Weights of a small GPT-style language model, trained from scratch on English Wikipedia: 25 layers, rotary positions.
MLP neurons of a small language model. Each row is named by its layer, matrix (down: output weights) and neuron, and shows model dimensions 64-191. Each number is 128 + 32 x the weight over its row's rms, rounded and kept within 0 to 255. A neuron's up and down rows have the sign that makes its largest values positive.
After each neuron's rows, "raises" lists the tokens whose logits its output raises most directly, leaving later layers aside.

L22.down297 [140 186 103 102 182 115 140 147 177  98 157 133 110 123 159 128 125 115  51 133 138 129 158 146 148 136 202 142 136 147 107 134  94 118 119 109  83 178 156 121  98 135 188 106  80  86 153 135 132 118 166 104 112  94  95 177 157 129  70  67  93 113 166 171  86  63 145 108 215 145 110 142 154 104 124 106 134 157 131 127 144 105 132 130 113 164 149 132  58 181 128  63  14  97 150 166 123 148 107 133  67  84 129 112 116 122  84 101 183 125 142  99 166 122 130  92 112 103 123 164 143 176 108 140 128  93 131 141]
raises: "board", "room", "ray", "aining", "ably"

L8.down505 [119  69 104 120 121 176 148 157 151 143 154 139  95 150 156 112 122 127  77 125  72 149 133 206 149 216  85 158  83 169 133 112 110  97 140 155 153 171  91 130 187 154 119  98 121 129 156 121 118 152 158 158  78 180 124 150 160 144  73  85 132 149 144  82 116 120 154  89 113  92 111 148 127 111 164 138  83 114 147 116 167  99  61  65  85  67 136 115 134  87  75 148 128 114 107 148 106  91 170 112  81 150 165 110 159 147 149 139 105 105 120 104 110 129 170 148 143 125 103 127 119 117 101 122 217 121 174 163]
raises: "ment", "ments", "ment.", "eries", "ym"

L7.down366 [102 179  98 101 137 131  59 178 124 166 135 146  65  58  71 113 120  77  85 155 151 181 122 122 135  66  46 126 181  85 128 117 134 108 143 169 104 124 107 115  86 160  93  98 122 137 106  77 107 135 127 147 174 132  75 108 104 121 115 135 124  79  80  89 134 143 127 147 135 120 146 126 111 111  92 118 113 129  96 112 139 140  82 134 147  71 155  48 132 119 168 131  95 129 137  77 150  86 114 189 114 103 153 102 124 124 116 153 122  87  86 140  97 155 193 154  93 117 207 147 123 114  81 149  88 151 158  90]
raises: "while", "wide", "more", "mark", "g."

L9.down73 [176  87  96 157 101 146 124 147 138 118 158 120  90 115  90 149 128 194  88 153 134 110  91 147 124 139 122 120 106 126 110 154  77 136 112 152  91 123 117  59 111 138  59 150  72 156  70  78  84 119 113 167 154 100 104 159 100 106 159 180 128 154  95 175 131 140  87  57 119 133 238 155 156 156 103 125 173 167 139 119  98 140 152  86 184 133 162 129 140  81  96 103  93 153  96 121 119  97 144 179 155 152 105 191  76 165 160 164 132 126 161  90 151 132 169 134 164 107  63 143  89 117 201 127 122  83 157 118]
raises: " teams", " Championship", " Cup", " playoff", "| Team"

L6.down411 [116 127  99 105 145 113 130 106 218  78 120 132 142 127  98 130  92 145 104  82 123 135  81  73 158 181 119 142 215  92 116 158 129 146 166 145 145 164 168 111 127  38 177 196 103 153 112 114 134 184  91 186 179 113  96 101  91 103 118 128  98 163 143  97 153 110 146 135 177 166  67 158 124 160 182 146 155 165  99 118 114 142 133 162 133  24 106 144 103 113 149 132 152 130 110 148 141 149 158  97 111  98 165 105 158 144 141 109  76  86  69 158 146 110 136 172 123 137 125 123 125  88 145  62 134 110  94  74]
raises: "th", "th century", "-year-old", "×", "-year"

L7.down171 [100 123 172  96  91 144  68  94 141 164 121  94 141  87  91 105 147 123 115 187 159  93 193 128  56 112 119 106 103  94 138  79  83 129 100 152 191 115 116 111 153 120  98 159 151  69 128 208 148 161 118 145 126  79 165 163  67 106 100  88  97 114 176 121  91 154 184 147 107 107 137 144  78  94 101 159 141  99 141 163  99 112  93  88 127 131 121  56 145 141 122  95  92 117 148  67 130 184 167 139 111 133 144 111 135  82  91 114 170  72  98 145  91 141  78 126  83 112  80 136 137 103 146 150  45  95 109 125]
raises: "\")", ")===", "\" was", "s\"", "ottom"

L20.down29 [ 79 125 103 147 158 148  31  96 158 145 138  94 128  78 143 188  98 109 114 185 138 142 163 159 127 127 142 135 137  71 158 113  96  81 107 169 162 147 161 141 110 108 119 129  82 154 162 169 145 131  81  73 185 147 147 106  93 142 192 147 203 178 148  61 101 115  61 137 180 156 178 125 140  86 118 157 204 156 158 137 151 167 130 152 167  91 183 109 119 107 140  85 107 115 160 138 201 125 157 138 166 103 109  67 130 156 185 101 133 180 105 179 166 133  81 146 131  50 125 102  67 152 146  95 125 115 136 144]
raises: "a and", "a,", "a ", "a (", "a K"

L2.down62 [153  33 118 130 176 106 136 141 139 113 152 100 150 147 127 166  69 202 135 150 110 158  98  75 130 140 102 148 110 119 200  87 121 159 175 146 165  86  79 105 116 167 114 175 138 130 141 120  80  79 152 125 127 165  92 112 116 114 160  98 135 176 130 175 153  94 110 155 181 141 106 113 135 160  97 146 109 125 104 148 102 151 101  95 173 104  80 117 115 122 150  87 148  81 114 104  90 148 151  73 135 100 184 180 117 129 144  74 190  98 133 133  92 157 116 137  80  88 131 142 191 143 185 152 102 124 164 143]
raises: "s", "g", "s.", ".", "t"

L18.down489 [116 106 165  83 101 121 164 115 114 115  67  87 110 205 161 157  81 114  78 135  72 108 135 140 123 186  88  84 100 103 150 155 118 163 121 114 154 183 138 169 141 144 128 100 132 147 109 134  61 134 130 167 102 150  89 108 127  74 172 143 147 157 184  96 201  78 111  88  55 141 164 172 126 135 120 148 174 154 140  76 180 104 137 127 120 104  82 125 154 126 121 106 177 112 117 136 107 149 132  51 153 113 114 161 136 169 166 161 126 145 159 153  99 108 131 123 147 124  89 118 113  85 145 164 119  68 126 147]
raises: " of J", " of B", " of V", " of I", " of Ch"

L10.down495 [170 176 127 108 164 117 149 168 120  90  97  91 110  95 136  74 164 152  67 118 130 138 139 143 121 165  71 121 171 150 152 168 171 158 110 168 157  99 163 121 122 183 106 140 123  93 112 125 149 135 146 180  81 110 108 119 157 162 134  97 105 188 131 118 169 119 155 147 165  62 147 146 100 125 134 139 153  97 225 150 153 150 174  88 149 108 120  43 128 169 146 134  49 114  41 127 148 107 119 129  98  97  99 103 160 131 152 135 159 221 155 126 110 174 110  85 161 108 134 141 131 115 161 113 127 145  91  99]
raises: "== History ==", "== C", "== B", "==B", " Albums ("

L22.down497 [122 197 100 132 131  56  96 155 158 117  91 153 126 103  99 140 128 124 124 221 115  72 115 205 162 136 108 195  84 139 108 146 142 114  66  83 121 101 125 143 154 155 123 121 128  67 140 114 107  77 149 145  87 113 112 116 147  96 122  72 180 142 106 130 136  95  73 165 111  91  76 122 146  94 137 168  92 188 136  98 133 142  51 184 170  66 134 104 151  67 133 148 136 154 117  87 171  84 144 151 165  87 103 100 127  94 161 123 105 114 125 191  77 146 124 105 129 134 124 126 196 123  87 117  28  89 107 109]
raises: "ger", "ister", "ces", "ko", "ility"

L16.down392 [134 128 118  84 160 181  85 138 131 165 186 181 105 185 169  76  95  62  82 104 104 108  55  95 146 147 140 187 143 173 167 157 150 106  85 137 111 100 123 156 143 114 153 175 201  87  59 162 156  81 138 140 143  99 162 125 142  91 157 126 130 111  88 132 110 114  75 125 120 126 131 135 151 171 120 182 164 102 109 141  99 178 175 104 128  93 144 114 142 122  90 109 113  79 127 136  87 117  89 131 156  76 110 126 132 133 145 128 112 158  84 145 106 100 111 150 166  92 105 155 138 110  96 182 171 132 198 138]
raises: "ing from", "ing to the", "ing to", "ance", "ing"

L20.down491 [143 146  94 142 161 112 110 101 146 135 127 147 113 139 129 115 200 149 179 123 145 103 159 205 105  96  78 114 103 137 130 111 101 172 117  86 127 107 153 101 143 113 135 174 160  59 137 109 164 113 173 123 167 104 120 204  92 185 121  69  91 151  58  63 175 135 130 114 135 164 125 178 144 114 132 100 100 203 154 166  78 164 132 203 152 171 137 147  97 166  92  76 165 130 181 158 145 166 167 159  82 124 130  99 133 114  99 156 130 136  94 136 130 142 171  77 106 129 116  44  85 171 117 139 138 106  68  97]
raises: "025", "024", "004", "026", "023"

L16.down236 [ 95 136 141 179 160 154 172 108 147  89  70 129 159 183 102  85 116 128  69 117  82 103 177 115 168 106 139 175 192  90 105 138 122 133 156 131 162 129 171 122 186 147 156 105 119 115  93 108 168  68 146 114 129 198 122 130 121 122 136 149 138 155 131 168 140 161  78  96  97 111 130 163 148 105  81  73 117 128 110 102 123  82 176 130 139 107 109  58 138 124 127 160  79 148 105  65 126 113 128 136 180 108 181 109 190 175 105 125 144 164 172 132 148 114  57  95  70 165  60 140 149 179 146 157 143 109 139 151]
raises: "on (", "bour", "on.", "on,", "ance"

L9.down340 [154 136 176  99 112  24 155 161 107 140 127  98 125 127 191  91 189 155 226 115  83  80 119  94 137  85  90 106  84 157 139  79 120 196 137 183 145 124  75 113 157 174 108 179 101 121 148 124 150 133 142 156 114 109 107 180 108 126 109 180 126 131 136 108 121 130 126 139 154  55 102 131 139 141 148  79 177 123 117 188 110 128 119 134 150  82  75 106 102 151 134  95 126 107 121 118 120 180  99 136  82 120 152 163 167 130 129 191  65 121 140 197 123 113 129 134  99 143 123 124 124 162 121 123 119 157 117 170]
raises: "iz", "ity.", "ight", "ium", "ize"

L16.down28 [155  23 166  78 110 149 177 185 111  67 140 142 161 104  93 107 148  70 120 148 126 121 158 135  89 145  64 126 109 125 125 167 152 143 175 135 179 131 163 134 121 141 142 125  93 112 120 106  91 153  88 136 130  77 161 118 133 127  95  92 140 129 220 111 160 115 133 144 108 117  92  75 110 106 177 147 160 126 134 138 142 122 152 145 133 142  83  85 153 124 125  93 115 120 156  86 135  93 154  71  41 188 138 169  85 155 190 114 127 105 137 139  70 186  88 103 160 123 108 147 117 155 184 114 182 167 113 114]
raises: "==", "====", "==C", "==Rec", "==Personal"

L22.down50 [144 253 194 133 155 117  54 153 107 179 163 177 166 152 154 177  96  77 167 133 149 182 132 183 147 127 125 111 136 151 100 129 125 114 119 140 128 114 150 123 135  83 146 137 151 178  76 158  89 155 110  78 168  53 177 124 104 151 121  86 159 137 127  97 100 178 118 124 179 158 106 168 182 123 108 127  97 116 108  94 105  97 106 126 164 114 111 163 104 132 105 172 137 150  61 177 104 135 147 106 100  87 106 124 175 141 133 149 116  97 127 122 189 188 142 132 147  72 104 100  63 137  96  84 160 123 144  78]
raises: "eth", "ens", "ets", "ely", "ur"

L5.down206 [150 116 127 198 130 118 142 159 132 184 147 170 100 135 166 116 100 104 121 137 173  74  87 133 130 129  49 190 147 152 137 133 128 103 107  99 110 146 127 120 160 154  50 187 145 126 176 190 100 138 184  83  88 102 139  71 148 165 143 119 116 150 151 157  96 159  41 125 142 122 187 154 122 128  98 137 163 113 196 122  43 168  50 149 105 132  98 156 172  97 115 112 130 119 129 113 106 128 118 125 116 139 146 148  69 118 102 109 136 133 126 108 160 151 147 105 101 127 111 137  84 128  85 111 165 114 115 113]
raises: "ations.", "ment.", "ments", "ations:", "ë"

L15.down444 [135 172  94 102 131 118  69 117 175 139 107 119 111 102 132 105 118 140 134 101 107 134 143 125 156 128 129 162 147 179 118 129 105 156 165 127 105 155 130 162 110 161  77  95  88 127 204 137 246 115  93 101  71 107 141  88 134  40  93 151 142 171 162 162  83 131 133 121 133 124 145 114 113 124 118 137 133 149 176 136  69  87 114  95 181 119 160 142  94 185 168 165 116 137 158 171 122 126  57 110 149  91 207 116 159 101 120 134 181 159  89 129 179 113 143 180  72 109 130 116 109  99 130 136  94 119 148 119]
raises: "ters", "ter", "ty", "ted", "lav"